From a checkpoint of a small transformer trained on Wikipedia: no biases in attention or MLP.
MLP neurons of a small language model. Each row is named by its layer, matrix (up: input weights) and neuron, and shows model dimensions 0-191. Each number is 500 + 50 x the weight over its row's rms, rounded and kept within 0 to 999. Numbers have three digits each.
After each neuron's rows, "fires in" lists the words (lower case) most often at its 100 highest values on Wikipedia text that the model never trained on. A number after a token or word is its count.

L3.up378:558450610520496449434449545470472506480516601444427395526491493449486441445482567419630483537482520479539453474499531405508591540510523441428443511403437473419568478501498428503458522546490437544437453481463537560474467433555519490556494544476510514490458500524525489537508504404514544452522576563470577528559503645447509450447479503473554454533508467411479595525456476541541450522629375528553598496537498492477416543414544538481554507557539530568458489523537463493496429565507382463490619463511517516480452530469512502493472468560450582501504499480504559559512574489549536552
fires in: "called" 14, "about" 13, "that" 12, "found" 9, "used" 9, "causing" 5

L16.up91:474455545505483543609573582406438538501553555447443527493552486515469486510528519510573482528427520503492542455424440476457530576434540512510577455434575443503435576460524532492581404443477425556410514613548561552454566481483503568518477432490522515485440481510489508463521493365554479524564534482545525476510467546548421477579444498567588485497515467488484445580494397527565592447448468458506440401518431453526452541453514449480437531566541421462589476452532525553415456532534439532540445488553563397499400535511550513498476520567561508498520536579472444480460541507467562439
fires in: "united" 27, "australia" 9, "india" 7, "battle" 5, "texas" 5, "australian" 4

L8.up579:595447488507560504460486471465530516553396438523458530492471619531538422491438391476546458491496523480527555502512470494521511459483458546513534539457475435528531451473553472491467517425550503568509481427514482604469498433409544429543557377439541533508491572394488488456537508606548499471475468537513403604577562553581402510528455509500571581539399566533525557454528502447363503500512557485423463541446487536431439596472544530516440483559525519539509535500506403511536550514568513385510494543430527515443507483518531490584485499488498488596458521521446484464512548434423589487
fires in: "of" 61, "special" 5, "for" 5

L4.up759:536453499542581436539563459531505529480453434550576653553444522433491470420498515530602488519519406531526548454490529517526507500543481462458562490459523502429458504396451496523534534571577491432473471538462457563495485508533544496512515500513476507518549529524466585512558477481475561467442490491461579453430433519580569474576483417539574382438492548567453483546633447498460518510446556509443516464473461483532554543468467530502434488540403397484479476500577540596487420496550545503442521401462473515502495356470511422548510446469500495588538593592562560452536448455447541469
fires in: "other" 44, "some" 20, "most" 13, "many" 8

L7.up628:542485470370485388461512523413513543507558429438492473386472522498618548440478433618473536484542423469468491483484496487503532532436499433493592469496456481503607420574446495412536527512471505535481554482568478492547530492549550467486402491479463384494518521423460449541587440536487451504474549474540484493477447471469539477440493539473478519573516532538398499482468458489473505473468550462622532497461541500569423606510585438458586504573527462544416583490509420502472566480540537492518574502574604485542508516566525604549462475519539559512484481588493497438525485432447574534
fires in: "of" 29, "museum" 11, "climate" 5, "grand" 5, "director" 5

L2.up613:575550480483583465452630506609487451423482534466502520573502512487475494364465506439513495517580469408601543580511558558519474463523569428470430444541497540518509514493569474443481508505553415477476469478553429429527515533452546503463542417517475486462471491462474467440561424544627541476511563568539501520488617534485453504408483502520522435625516471620542540543529530520403527465454546513465553544633516461403434529474524435430529473510460476523456555537533538551465458446493525547445468422479512481471466459522497497472548494588559421513471480540535474449554477537488444402
fires in: "university" 13, "service" 11, "scotland" 9, "serving" 7, "scottish" 6, "conservative" 6

L2.up213:510530492520503558553465376456471456530401500498468485508447418512446531444451553476574575555431527510510472474504450465517430469516591488558580502510553433511342537537477439473478478555487417495557457507450501518523517476472548569519479496505440442446511449412505551570595455505556541487458438583546480469482505535481545520522553433482608535550485566472541529491560427430458496467493540496516480518493475497556529602497464480532565426478593468550514499477518500566574563531487426543373634444362552566520448522485566514521424542458543491552532428493443497479525495544521543365
fires in: "university" 29, "school" 9, "museum" 6, "reveals" 4, "where" 4

L14.up122:584521449510477501521466565538628451561546586488575563509419492535583466565511469421527519495589533480475562471480490354499594506501500478542564510407542529588486401468447465579469519493523559545518459485480477497545622408531468444466429469475470550563477560481406427497467496547578512507500501522468511461528523466541527570590585432534528470442476483462555408513484475496461511475497421543503535418527438518489433509491537465445581501487492482514443465562448576472488498522502450491452624512356476574484510573498582498485509466478422483526438499541475503521468475419466586399
fires in: "after" 34, "has" 16, "also" 8, "later" 5, "began" 4, "upon" 4